Weights of a small GPT-style language model, trained from scratch on English Wikipedia.
Training: a variant of Muon for these matrices, 259M tokens, 7908 steps.
MLP neurons of a small language model. Each row is named by its layer, matrix (up: input weights; down: output weights) and neuron, and shows model dimensions 0-191. Each number is 500 + 25 x the weight over its row's rms, rounded and kept within 0 to 999. Numbers have three digits each.
Before each neuron's rows, "fires in" lists the words (lower case) most often at its 100 highest values on Wikipedia text that the model never trained on.

fires in: "had", "has", "is", "was", "have"
L4.up752:467480462519512519490496482500500500493531489476499489493514479473513429513508474547444502528492500518486502489507518452523494460487527493466513516456471491495499495533482505539498492488483499529491482505525499520561510477475537519521493476519457490489484500475513516470497464487493535532491442538518512494529500469544497481487516557520512476491508497514443500542453503503468496484477463466501496469519512487510520516498513502541490479492509507522507550481528513494466467492424486485458514474511471472519495497464505452498509477478475485478524490484457493471532483519506436555
L4.down752:489491519504523517493529493519503484477526508526484520442514485468513476510477501507498488524535528479487521537508505511513467509505503542524524490521494511463526465535514506532489547538492498506554498471485489523473510479493525520484500498518464479512501462466497476476525504504494507468511544493510502515480509446488498505491445538530513489522545483462513477523441507503452526499495491515506493475511482542500532520489543474539438441500488478480480526516505464485538496473477493488460464473465491473513492514488471536513554476501488503519533525462487519553515485441517451529

fires in: "most", "some", "more", "went"
L3.up512:500502517486486541510486474559528510463450513491509519473488470488517408506511521465526521516494504504491514503501483487493487465469453478475506462457451538518483498450530508482532528461503531500505517466467510486477554543488509484503508543484513492495465526489511546508517496475515499552510564472523484503512503514473500522506548488476471528462545527472481477482515487530503527507504490491464465484510526480521470491511503545503513514498528459513487498545490514522468536494518501511508476479484528487494512474541482509491555504506490511500479478513471477494508517530467531532
L3.down512:457492502488459532513458498549507487522502493502529482475487494530520476518495508553529536454522496527523485533523483516474531526533525505525491524538451524493492474524534532510527510506496511502516520518488495543524505474505535471551489483482475505478522456511503478552508520535499492480461455503471491512524486477524537535461515486507506501482486501490524537517479490487468452516499522501545470494483515476463506510552454495516468471456416485483511496501503496492495480459504486510493525474469491468518491470495544461469492488459510486497501514477505488465496488556525520492

fires in: "in", "by", "of", "for", "from"
L11.up81:524497512467491447522523506483487477501518511451547520519503512513512475560513486520523545515529528484475511481474515506455473497508490498466469550491500544472541505483509503485496463533490548532460521470520525457503532505540526510513509535499484512541501494494483490527525499491510512475490478512518494447524499457493488468509531446498476546531544525476470483541464502492519533497475494516505493491506536491479479484517509514501524533551488511461480489493453467482493531515560524497528517490533499498437503497494509528476534525489485503465453494513513471491489528513476485528
L11.down81:516494480552478497508514511493507522516491463503497482476496485534471487505457537531521531453532477477473530487441513487470526516465504502496495513493522551552490505507515515519487494501520491445515535440508514461514519508521526489476501494502459532512472476540511490517511525497504510527508455488477524490501500502505400520501486505536518505532489489500481463517508490487531527461520521509504486527487548485488455477532478503556505459513496509477503469512476502461464488532492523474515491499538499483524515516498479521504472529440513481470506523497499539457494511533474530547

fires in: "in", "family", "of", "to", "named", "role"
L9.up495:466466463552487434482488525450517514486494490495479491486489512477520511524469534535486470488493542547456480489494464526510466452506474521549517471518495510521491471554508506462499520523520467510472477498504528486530520471516487499523505505503493511504490548490518490554502482516506477535486530506476501515459493528556484524527541538514485545538532528505544488513453545466520490533524483496509516469483524494499490468502515469483497545486490507508501487475454483507512499478489503522464506500520525504503493480472514491500508511516468474484510469505552513476504539520462516564
L9.down495:500514534515509497469524478492504479470486504511485484537486515494537513446499461506479477443493551522508484493541503506488534525521529519463533493534479506535501500505465501512503514513482530441523529481507476527509510490512476484509475523486491490478503415484454471487500490504499523501532514494516525447539519514518516496466514510494522508526532477522510526497486478513497522506482534491493514522468530488510456552470503538514513461539491433495470510503502506478540455507527487449494548495496516493507463534476480485534524483488489513529532533525486444484452478468527523498

fires in: "was", "had", "has", "york", "is", "have"
L8.up313:485475505492508525462468533494544490465535508520492495539500502494510499518486491479540485560533462515562505546496509485517490535475566504476491508454443561482481512480498480517481494515547490521518489485466524453477549523525518527465495476459443504472501470459493486484472507495528506486505508533515515518531477460488478513493508489536504491517511524518468475503517492480517521505541471491518537511492487461492471508510502514516546494489467496490485494485518514492482495502480489490443505485483524512514452522519514532462511477499444481470551473450499478507534500485489506518
L8.down313:450535473514462499496480521467522474481498493520506464514546467489513490517486521515525516514532522541518542520488465467486495522491497515501546590526525450471459494506500511504525475501511516473510465464495538512470512508517504475494498519491521476520468506535464433505517477512505480467508494481501481459548510425511487490487511486519526510551491490493486481522463494495496494499504497492510482483481472456501537469491510511557496503540515504475500506478494506469445490507445531484496474538549496536520473530455500525488524494485504504497516496546499499493529511522529501512

fires in: "september", "january", "august", "division", "deep", "minutes"
L6.up239:469501536464566506496512508500515508500525504531526466494477454504469498481446489482462473510465422516484448533506513469504478501448477543508457471486520436472519516486532488482519505515525507505499534488519513506479521509521527519494471514495467518509450497471488471468540477550524501472500496496488493471524505478482473478499498544512512516518518471474463504470495527534496489476523486486471530530475535550542525526474478463513500497512493466480506517466532526503513535479483484526481455494474512473462498497498534481479505523485486516490493539505492541472486502521487519476
L6.down239:545502482470512517515494530515453486472539481478539528500522493474488505493529548491528498533462483505450454501494515520510532503520537524493501533498517516481493523494534512522487488524483518495480481541545501491563497509533536518541510549496467482533537493507503519528515502500493559509525480500524497498471511456498512482511481515513490535478489463525467523497503472535454509539499520463476523473485509473497499475486466503446489491473506505501523498492517525529528509492513473523495523488475486453537465486477509505490446509462470458484480524459482461462504490456494471437

fires in: "university", "to", "april", "french", "and"
L6.up254:520521488479491505518504489554491527489492484467471467463443508502454505494487490485490523484483492460501564574507481499517476467465495466453487471499504450476538463478473508480537499518503482546513506540469496515498495488474499472488491520474492512456491482458540483480475539528521472508528535463468525477528494494475480467471511528496481500501496514479473543508469501445509526492515467522488500523485503520506497524511519496495470489517494459524495486466498469480516482484461453492521509500490489533487520412498515478519475540511467475489483474475479477503483520485534514517
L6.down254:528502550501486516512531511503550525452497513475524533463493482541524496495456511534534510489515468527480508448512534476507478475470528531516480552483501496434526545529540549477510509500528494535487473475478505488469507473525514523539496512446545483464507510470502532520480516500517550508509540513487486523509493513502517496510503504513522489502521497480488455462491520493507532478492484479515509472476521504493477500466470454477464482505501531462481492504493525449504498525460470545505503524471446515507496474499482481540505530531499485486476499469503483472479473519550490466

fires in: "it", "which", "who", "that"
L4.up113:522504525557493559480488488529514507506502462505449504513491479509487506468512495510487495539547506506524502505515507510507535535490453499505529504555495522549499514488506503484498470546457458468518526492511504455458503480516523530522489530512522445504532497472508507453512443510494481490506502467500479472566475492494478548512504505496552522512523447473487509516495471521508502500495535462531478540507553511521517486531503520503493487477465513518485487497510488500470472501499481500466477484543497491539541492506478475490468494513487486509512520481534494453426512530512482467
L4.down113:550538511493453493562438479492533471506502530457410480521483527441549485481504504497481485538524520505536513520490498444499497540493492510518506526476542504544480497511469509472496469484504502516496489480505451548505494525519492492509489530493494517509497524480474447468492483479478484488484496519500530499555534473503529508508514520503477487480536515530484480487534506513466516497517487469508512511526471516496514553503516509451522525500481503499463470479528493434524491504490530483478524489517489509534492502492522482507486496515529481535492459508507501472468485524460532516

fires in: "for", "over", "by", "alongside", "early"
L7.up446:537496485467496461502506468501529490453524508470546498521517507484509466529562537519538479519512530485535501482492479495488499435492449514501490512492465514520552482482529472479494503563454516499467540510526512524500481519497507490484494475458474490536531512555489511466527489503458476482502484493499496473479506496521523481482517512469514509516518522532499465480481537489506485507472456492484525495483497500483447494524455529494458511505504546478479481506477439478531482493502498479477479541526491516479524463493508511470505498557518510518492507534459503470544523501489471460
L7.down446:493485486523491452491499497511540499494516505496513498490459474542554480517490520511497540509477536503499515456494532510465482485477449496520509480493492487513486504521478482555525472493508469451492475449478479513472477502523540519521546526517509538494489516553472471522515455485487478504504482540491494532484455510483452539501484480468473484493527501532506486513503501492462503441535510533513532534501537469532485508496494463486525577550526513498475508502453494465505504503524542500490492503524493486522470528476449498545486496497522506502485510534542482512490518489456505522

fires in: "in", "at", "is", "of", "the"
L11.up198:480535482507502484481532517474524485469499461486480505499523458541569500486475461545499530547482520497523504459504475518497472457517523510469523539516504509462497503509546493452478482534475511515530533512504516500485495499499509469434522533489503552502484468487505474490510525568472503522472523502439481489482489476474451487533505484511506506568494472510470507496542515492494475488496479500468509527546493510499484501508485492517489512534532517487515528502479459505495503510527489454476489467498481514477473488524489489515458493506487489493478551534511517451476478472467476541
L11.down198:494480560512487483511537542478503473474527479472487495524512466522502514514535500524498514511530547510509510510459493497470470520496511493469525530509513477545485485468507491527500432497524517490530506501476499520489509491509487499474470513490529530493477473495509441495522482525455509518518518487481477445512485475502483491487487503512504470476488512474494533512596482488526549472489489493486525504485530474455482483517509494549451531502498505516544521498508518537496545520507493519475459483502486474464544493462462541475483527495505495497515533459496487436485533497540511534

fires in: "on"
L3.up528:483508521503534463481547493478503504507522493499506487495475505495510457532513495495482526511511457469469484518491463469479504495528521501498498482482476499468511491509469483510529545560469545551549496525509517506505505513473510502521463464472474517472492554495506505472513522511469519511503509511451518536477495479533486486566518443524521524539451508479498480479517493419498511477476487527520487493500508512510502520477501508479502487503511482539496531507527481497489489507468497481509504435513457471555494548484470506504453508504522503507525521554518479465537455528494489538
L3.down528:449480508529491449547484483516498465463505505529474484536477522493500474512474516512569575520510510497514478481494438494535453478487493545499457492451498476526508452482495528500478492511507483536515511506490475525539533484507485492487497522508481546480503510472474495490524489467496476552504522448514486529525477466488494484515511490497466488509526469531506514502472531478479526491490458535474529479488516495470494535511518520544471469514540499519477517503526472487487473521513485533489472484536492481494492526501532508484502480499454525510544508550543452516515513497521517505

fires in: "of", "is", "himself", "johnson", "was"
L8.up526:486519453465507487465495525475524510446496499485490503480517427468551500463483469489488530520473529547452535521502517502472474492496548484476533507525533543492515548515520471470514472507481509526516477531474465496490492448507526506446488489517424505498462502534464521433523530504498513469488517516495496461476491519506477532506492481512508482511538466479505484467466535545503466486501489532493488541517508506520464506513471472481489484480506540480483504498482516510485520520515479501525501490474463456510530494502482475488451513486502525478507497505459523519490502495502511518
L8.down526:496504488512513487466522513499478487505556445488468535535571444510497504536520513450514519512472504523487501485515459495520487457485513544511535527500451488488474454491485522498469514497474510488512460561464467477437519494517489520490528498472502533506504494483513512465484510501485486537508541464471456455476509503509509525499491497488548481508515517526497518479498479487523538462490492527500505482476527528490551523508479486471511530530502494507465498453535523512528487527508477471516470519499461533510522525511475545485500504441515480515457487495517483498513532477494497531

fires in: "september", "november", "february", "december", "january"
L11.up166:524521537470534515535490520477467539478498476504510455461504464478529524524514492525540533511498496500493504510498523484490519479530441511525504503506521504492478482501508503507542498524484526507513515473534517496505523497492558512489493488511478523552453501482544504448546479567514520484489520494518460465483518483472461529491475490497470534488558456482458507463484463536461452514532505500452472541473463501533513502520486493480502483451524487499513504471527443513498480504547478515513543500520506475484475528487511481479509474548509527510487503504486504471516494511493483509
L11.down166:472484504489466510512515514509455533481485471476492490503481533500497540501499517534538474525508519491501461514514510496504521517494507506536541495511538497523519519514545479541507518495466478463541460493489504500487511464512494469481463526481484506475481491567537509467523524531506470522493447509475495497470547513506518473558435513541513534474519521538515511489461488499504536467549492461491494529507480461454490466505492479467511459446541532501519494523516515521509527528491477470525508478442483508556480492459502494497498478510487518496456484518484498494483510538495506508

fires in: "most", "more", "north", "day", "t", "may"
L3.up517:490484518500494508485519476495546497500529528521487449564523514489482476503513501535481476500490527476508490477512549470486483515471484504487529496504471538468463481521550469500476486507564478505518485496538515512512496517510511506512518519503453503484464565497511529537494464521502477529504517481487510512508534452437508462520509542485527515504504532486489488506465489523528479508513495513547468471451500488459496537491519500517552479513521501499529473507503478481459519481419496490545479499498505468467447467518462488490507449505504506529488491522488480519467475478503519485
L3.down517:511529545554463496502495491546501485534541498521548546505535471547511508483489509519527507484542481485509498469502555467490515495507509485452500492472469494472499503531518494507497493534526477504510486468535492474483506499537463490520514481512517474488520542527462459504484443515508522545470482516530532490504500431521486492507487516488518495510474477511520473535474514498473525523534515454546475506493507482496508518528491527488542475539475501507470491517512457524486474516439500472532474505469496483433431483488509474496511501480509499472486502517495515469495495456506501515

fires in: "on", "in", "won"
L2.up238:540475526473460493528487465471471498488507513498497521457475452463522525565480489535501515540504472512516524487492522496511492491514507494486487483486489484521488481466541472499527490514500483476556493490542532515521538484535503498509537486491506505513476508481510438491516512507507568532446506506522471475478489470514514487532495519511524521494440494525490507488516503492496493515470492505529508522480486480496524486511483494502489461556440505525481562486493511510505483519511503512498483455476512488518446557498539533457539535470522504529497500492489478577510521494487472510
L2.down238:500484460472443485480490549520485465455498462471453538511450472496518482529508517520521532475519439497502474508445521513500486481456530486455514507494521545544553513525498466494516472530510503522510500483497495490500515479541537499482492521536503486509502514527527512507527509489525477520517505520506502482494474497518473512525517484500457500532500497502484475530483502518472516428522472532474510483531464465467470508495510485533475523537495533461450479521526492504479531514565492537497499462517493541522512456475499513510504517489518494494516515497538494514466495503513494549

fires in: "as", "is", "if"
L4.up630:516525510494529475427479489525498535441511546471536486506510485471530495511530488518471532506491496483500518485556519488495479525512522478523478492520471507481478487483501527482536473507467535493495484493545508531488532463508472486538495518482532465524513468443486567483497456448504537480511514511536529538493505478481450505495510521515487486478494504495512524496479492502455485484504450495538506515514539505501499485517533517517482497492459487501530507482515511470501499458486544514531478465469521498509472515451466462474505513511495550521514473505458443479501459507485497520
L4.down630:463509475472509508450499531515498497519500493500498492466508465485509552500481479558470519491538493507458493493483477507496525511524451535513502466452456495467485513518534514526539471512439519507525494472518506521490455520492547528474513485484527488466534517512516503461502501550522476480481500496522462504539486461527508541428479491467543479508540507550521460488490520467481485538488486513522503528503536512494513524522526490545470527526492528483501469508490500517480444493492504523490497545484455532480509521522512499504531456485485499511504528496507501499491492459466501481

fires in: "on", "at"
L4.up222:468450510536527520535473499521499481486493464483525466495481467522481467545510511491523536512542478507510505508519484494523465504532492467498502485494495481491499535508526458531521518491542525525534523497455522529524534458500458455512464544532494536472497537495539500510516482469529544480462529530464496509485485469472522521521525510495507509469469511486486505474469502543495458437484547520476513476526498481526501503502469514541479483521506486477529496514545514463480496495470492514495479477512435479499523482469531490462482514524496473523515467486508508514500506510468472556
L4.down222:467519483496486510504470515512496479513467520532500512463534486513486508526507450470533519479499470526510496536465518481495529515488526480502496409473493509509508497472496498516524468455503532525501469503491507497508518511537511498478501496542495464481484444453518474480493480508502494519508518509591482512491485497516505496523498514490450510470483458499522485492463497555491538489513488494513514502510492537511490500498448506531554502518516470494520513508507479463465542450508546537531486500503499524491525522510514485485519529516483499515480507556502480523488449487423505545

fires in: "river", "that", "running", "united", "railroad", "university"
L7.up177:483524508537506521521452458542485498479528458495532497480506496496549492471498460480499504531496533478495471480458502486491479510522514461485496485520500518504538483527541510491495530532471529514477459508494477498505509508506477506511505480488507524487501511477529533454536493507503523491473466492512478501505540520510493440499533496512459479497520500537515534504515485463518459461497471498519473493527505519476499468525510539549515537486487522543442520518517508444458498501473460492494461489518467484478468463516494492519511462513544508517483511558482531457542533525541536471
L7.down177:528521507541557502487516510512480496498523543466543523521497479469447506466488487493497507518526494508508489488450507490476444483490489522472469494510516506517511491546449511523487523459494545504574506519492511504513539530506507508451500457449567484486460550505512457442526517477493464489467490508504511527562542488503497469526491505489486468486525475508518515529521498467506517482495484478507497476490460548492506468484506498524510524489538529522520496499510492478498486526507518504498509508503466479528525526524492471491530491510507458460485484518505509496500523433509487474

fires in: "is", "in", "to", "six", "was", "its"
L8.up506:490517478439497469487485511482518452491533493460494494473509510470506536491462484520489518519498472492464473497545515525516500456515539480497499477490471509457489531502545510492532524485520533531453506478529483479496550487498526519468487520475449480518453523521477469480510527517475503503474502459503492491476455426478478524478477492536514514503472496499499536496485462528509517426526506540449505515519511468506516492489506489477523491492494491481470525484465487526487528469475509431481454526482475469507468495499486513496513498491449513472478491507509490464519477525471497519
L8.down506:450496512519511513512537485518511520550552435466498469506476501495537506513525510503474465440501545522516474484501481481470530519502474506435507505512528453535523495489485509526498493544495525471476527518502485490465461485550542502499490511517476474505463546468499480544495526521489462495547530445528482512517545522472493518503476481523535483512556498480485511481507495462511465514510509487494498494509518527477472498530506433524477483528492474513492486513515503495506510506497501512507519526523455482545488491514482494506510495485484495520540476515517523479468510442539490471

fires in: "the", "of", "no", "various", "any", "other"
L11.up544:537515497505483511483469496517468499486496497547509475527517483493497471532497451484524561496472520503496511519476474490463489507478509528497504568510535497436481474495477495490523511508518494519579529446514496517473501527502502514465510481504542536515484502531482483465515471509529493468491494528497443466490486506428444525482464551512485499478450492522513493501507493487499477510503505527484477538496499473524481541497515508531515495499506481507473506487471478460505550546516519461508482501490496468496526501496523512520444519501515484484509528474516535480470506501495491568
L11.down544:493498521447497463545547494508504511505528479526532512505488495493467511492526492517517467504519478481523472485515449508522463476508523476466482451496494497506503513456537455494502492515520480445498473467488510499495538512491499503475510515511558542462501521480485526481495481490521488505507484531491496535543486471531494467453511474522515520520510515455535520523572456518529461492540501547490503541476504500495523497498487505520515505485522495516504491484519535512521509498485502495513449476503440497441503542456491464468513486525512508509510476488456492517528491470509518572

fires in: "on", "off", "down"
L4.up598:516515468500533479500530549519527453481492501495493472498510513494482504550481465502533510550510477518518487521445488530519460481503461497488478515503478525508439491485514468516543530456547491503493482490499520563528533484554514498512457481501507537468498503485540478482498497511492518515496495509502511463512531482528547491512481525460527526511493454514532488476473515450499514499532528477495527471528491457522500528534508496521507501513447483494464504534505484488497447472514515527520464465505482471492525534562485489490505517526472502535491476493501491459441513500492486495
L4.down598:529498498514469453522516527544508449487511479558496534497492495524484443507507457540556545472496482512497503461469500509498493518487517498498460505512525498509488481456493528488475480454477516539496494539466490521524511489489470476521509518514475526482493491513510448485508472516509474513509467536485493486471490443503535508539526476463448540487490454539491518508518531516472571545523466515530493491505481486515508514478472523503479475507460535483474475496509445470496526487515519486515470510515494515508513509528537502491528498518488498531508525491497509515481551494476480551

fires in: "on", "of", "from", "succeeded", "in"
L9.up185:501537527496486498486491490509495475457533460494497540483480455486534501489492522456496519525522477518461502469486467484565485494497546516473474529479521518477490547489501520485523515476508523542515501491503527527505498468561498462477437512543484496519484496505512511491490542498500484506429452477543509507526474442503529522539543451483495520500504483545512486497498517507480503487526472472483489483491502531515473501546445514511474527522510532496508500522478461483466490484505513516518530492482494570528538508542498504468530477517478487502540507491520515505476496525499498502
L9.down185:473486524544500490497522473493476543502534504496479465482524473507485500476505481535531550464530470505494532482484531480519513462486478561488457509457499515524512475497487544492505501499517494522498479503467508474521506490532505477504491486474476546474468491497554509508490548477512437501500468509446499481488475530489455534531484500515510533497518471481515485461470511491497545501521501501537480474509571498493487470478466504489527481521543547537472505520502481549547553521541520506502477486511455482507477505475514477511477466495526473516486491495507534487505479504514478543

fires in: "of", "the", "in", "at", "under", "no"
L11.up362:469499512476495499491493481500491501450539508485502462514528483528495543488497515493465524492499516472495522426489431493506489480505504503533505513523536481500494500501517513483541497500531504514537495508530452508479545535541488524503502508525585502476482488559496507497524507497502544522484481468503480489485499484497468484504477446544487495462485504500507497495536517442436527554512509547512521492534472493497476511529481513499494513504523505513470515523488483508500507538487456452477456538492473510472476513517500499525476531488520501458482523550500503471462511472491497457
L11.down362:531481484507475512504511488449494499532471480455462491563501475503517486502544513544488483493523486484511513502524547468554477535490479509486483512461503461520494491521478511486503502463472493483491536477468535507486488499472508516481480536465556504497475510488522448484503518513494476470485504513498518540487489504453485502525521521544535462545461517555447505457570495500535505492489534496501478548492481499503500511497500500505498456481484504516509489543528524518476507511506509505535481496503464514477517445501462494496520462514521470496563468493530513486517492512519466536

fires in: "an", "the", "of", "about", "these", "technologies"
L7.up147:489502510461500457551460520539502533519512498463486516500511502554522511509519518495493456488503460505490501475471510490520454548516493515508480500483534468485497539512496518519502576495488453516503510464524501505507472490507491492449474486477496521540500483520509518504542491483476539485488500529490508501515553553477526455518467504567493546504497508497485531497506465492487533475473527507497519535541461500535525481478526475474511488507525521506482488530471532543480543498490459496480476455505448510496461526498499548472492519496520506493469469528482511524507518541487489519
L7.down147:493447469534464474468498457475505454472519489496481450522489477492488485502536469478530491521503465521458517494511508495494554553478533486475526508511483488464535506498555464516519512456493521512495491508509519537466519479540467500497430510490526542491508507477476482468533549513507468452553511506486474492504524477486489530508502526536519501555492536521479494504475496460504499486526502499483510530474497514505519492497499486515490513513510482501508489512472480491496552497499496502468476554506487453500487505529470495528452464509488517485523492479552496501518542489540535543

fires in: "and", "to", "as"
L7.up308:506499474522485476516521527478519517512499499440534460460501553520503474470481497504501515497561484538498510495530475469455520507495510483547502526440514494505482524485522474495540508475543467509482520518531516525503508473484519495483476513452506537518488518497485476473475535505502465484456527451474539506493446469538480489481538518530530502542499523533548477499544503465558520535489508485478551510543502514484487518494521498492491549501523465537479508490484476521479473493481470513489474514527466515486523497498519499506470525486522487511468495520517513496465549529506492506
L7.down308:498531542494476460468454502479534489474506495537455504483491476505502490515518477518521497546467503545456508513486496450466520465526521495510514496513529470479534507475483500520491467478462480521509471502499509441504477504487532517488532484499561489537533475504470461503525470540490501565501494506472523471513505509519524526504484483490571565473532531526488532536466478491516481489467480481478520491480521530514528486500529483489491524503513513444495499527462459489510517461499502520493514532512512547438516509539517501549490494506494469479498505506509493495473488516490491498

fires in: "is", "american", "was", "italy", "has", "italian"
L8.up31:519536531514493525471523554522510520467538548447522504484489494458496524506495537502492526531475473506508464532506490506521461482516517468546508510517465515515486497526503514491486460539513516511535499492514527518502518563442475484491503518456466501523501482493455508480491488535490482491480483471520544499517539516525478510522503519468482510532453515511519501494515504538499508471488491499511539512538504506506521501523511469527478523530459530526521498537488478522501529530523517493495524513461478498497475559515557511470552518474472507472500562526503515467507489503495566515
L8.down31:489526488446479486481482473548442501512505519504544503523503479495519470502494520496468489501510513491480511489462501483458506499506488521531474507531446509508500497506495502556486474506499504465434513521486479498514531433526578531486516485483455511509526520483533494503516525542509480527483506513481477481459485502497509478517488522487523485486531540507480544478494508512483481491486476565488469491509510528490490472534498533491495485554494535552498481496475464535537552489512446488514507525514459504518507522496491472468467458490482510523509521498497472524538528502455518504

fires in: "february", "york", "january", "events", "located", "later"
L7.up298:499517487504494493546506504463534516453556538486459515472520482508512510479473524485480531497498454482467499522512515511525495499489484500510518507492558520457485551526472520485476479527480473511506553490506556523510501499535505510514510531545505475506499552515554510501479547563488521467553525516515482466527545470486478506483487565491530529458524516461497475502516507538497485532557503500505482484490474480526516495496514508524479576496473513474529488494519522494507523512508493519506504482502489497520489511473490470507521519507445532512502508557511507501479520495482478496
L7.down298:514512427451502563536548496494454462465549525471496512499503494518509506510470530536525483453489473470512510517503473507466537546518446478504505518504542529534496475510485552504509534504501557497520495511477509475529504522482561477531478483478509475516514513507502462516533494534503535475476477506493495506477478545507519526500512477531488511482501491516501523486500487494503540516521501486520478460488462474533500491488495500486510502452520485494482470508473500480505496496462493504463444513480508481548515548543482465490492539498473511491520511487473483459491491501470504451

fires in: "his", "united", "university", "europe", "art"
L3.up242:511529530496488484487488472511513484499459463525474469505505470472499533464495459494493502520478536544475509486524496459500510511550467488478494465502511484483516500505481495522454547506459479472491459484580483573511542509504504523514519480478471502503488522464504502487534443497480481489531501472473488473506528508514500473483514521501536482507512492525447514451513497458525530483494498520496477504477483525547523528524534509496485558492467503491517519488518513484514520535502438496518466507498483479523504448517455519509473536494522465441503506527524505506526505518496486473
L3.down242:510512500473461477537490484473499490522532472519492441511471474541495505470470467498539480486535477523483513486547456513518495490490483494528505529501508491518508471502498507568516529530470490519507498505554521521477507475510504497458508496517513477482484539478500486458504521477492513513527522464496500463533508519497513486496550489499494447539478548550472515515523556486473555489503501549464527452475498505527496534532470549506490502534506480519483502515500483477531474515469561495490490505500488502493479446478522464483494452523514452488505516481523492511499518464485506473

fires in: "an", "no", "not"
L8.up509:536484502492482506510498479482497506491495443469501492526519493521491526516462472506494461501526480490514504486473522515501464517477467451464464512493501499509546523465500494469488472478457499551521521513524490511427461496533512500491496482484495499519495531498520492513508496478446502536486480502465496479528527495506512515511526502447461476529458487489471498493482528462499492512468519508516550493482474506523516474530499469485505539451508510505493454540496492475458526498475505493423503499475475518501460517535511569514515508534495500472531477501473438503470535506557510505
L8.down509:474501501498527490443460488496532520535525486538480497517506513497484510478514502501546484496446477472512458508494480528512542528513510480529504463514476448446519525473513531502491489505485561537473531510473528454494493519489494505508531514533553506538531512507490493492529518505511495494509496485554458472515478456460531484512469489467503493498471492509499508486494529449490484445515508432518533494504485504509502471476526484493475491516547470537498516502497514506496493515451511542480494462503485523462528493510524518513517507537444473500548497502522471464521517509510542517

fires in: "on", "et", "as", "upon"
L2.up337:509502464496527472475509529484479511508553499517474517499492498480491469523513455487493492521470490463510476486507458518501519522485522456502485505479486512510518476511483509528546506470517481500508529556488524542501507521522528516482497510501543482487458521425497482515495473475501505489519497503508547512446491433510504483493534519518507465474506520575512529502479555482483478501506475471487480471510516487509539470486501533516519526520513500507473558468513441439511469489449533495500496529488456492528554498494530481489515493493503524508497524485507445522478518525473513504
L2.down337:477499501509456432506462489541501493451513505524470508504512487486487499520525514492500512517520509472491467525493495483530475508451539536475479513441490509474465500520469486488510505535495464512510525529493488483533509500485477531501493492481515527441547501455464512505564446478503504518497509497500515515492519490497493497512532557535497469487475502500555506526447513499505499465495469533458527483475510492473493532498526568477530506490505531490462495543513467517511497484513532525494521533528472498510466521514508510459483476463499548510480560523519499474461516499500491512

fires in: "to", "is", "at", "of", "in"
L11.up180:512527489471529524526484522511517500528521496478513486504521490543477519484489497505461521483525498530481537533529477502511450455501528510503480510465510517521485510515513483478516477534483530547517492517510448499545505500497500502450558501469524491512486465476501494486552473503513489533510577463508503488461447517515486491477489449526460521492532515472458518483537504472491471496512522516490455482519542519535550517480476485536500539490500504490460521503494514484470481513508498479481469450497458523503493486495455506503497510502510483501502504543469489506497529416498467500
L11.down180:531522491543520531487513506499510511504518477494463520507514497504510513488509498508512501517524517527559475455478479449510500476512536486548499529492465485501483481489486495509497482479537534522502519503508539530487507490528553454516478501518490488475504435505493483516539507500436514537513494497477494495544496464477505522497496465490531471499478488533475477523516502518453503460526512499490485536503435472448488512512500526439466509495498525512490439558493478525466507498505470481498510498519494477535514474542479508485566454507507492464493515483486504467554530485498467489

fires in: "who", "have", "it", "has", "that"
L4.up272:507515498479493501537452539484507512507479479475455476470493484498462483492474486527496514522547505461513536506559484494486533544528477458520525513500509490504529475471453503517525477493488510482495503535456497496492485527507510530484472533478485481529494526515549495485496480473469514490443461499503535491500481456486478491565521530508512504501536492482498493554513497502480512510505493480566497522503494495510512479487498493495537493493477493489484516453461483452491478484437514506511495524510495466555472486507500461478472478468486532535515501484493525472474474553451543459
L4.down272:495492496485490500501457489510518539464521534479506548561489493505511503504489555500526454536478524516482519552507513464447485487528490482514504516486504517550498508525527491488498491523477504485466514510452472488509496466483546543521498504512492478519528473510458469492476496511507523457474498525474529508513523463506478537513485503486510525481474474520493503499491485470489493507489507444511513510469540536458479519475536491511506483526457492545510481473503460514534501521487511534453482500577515492498506470448517484513508470529481482534550511471511457469477460521469506525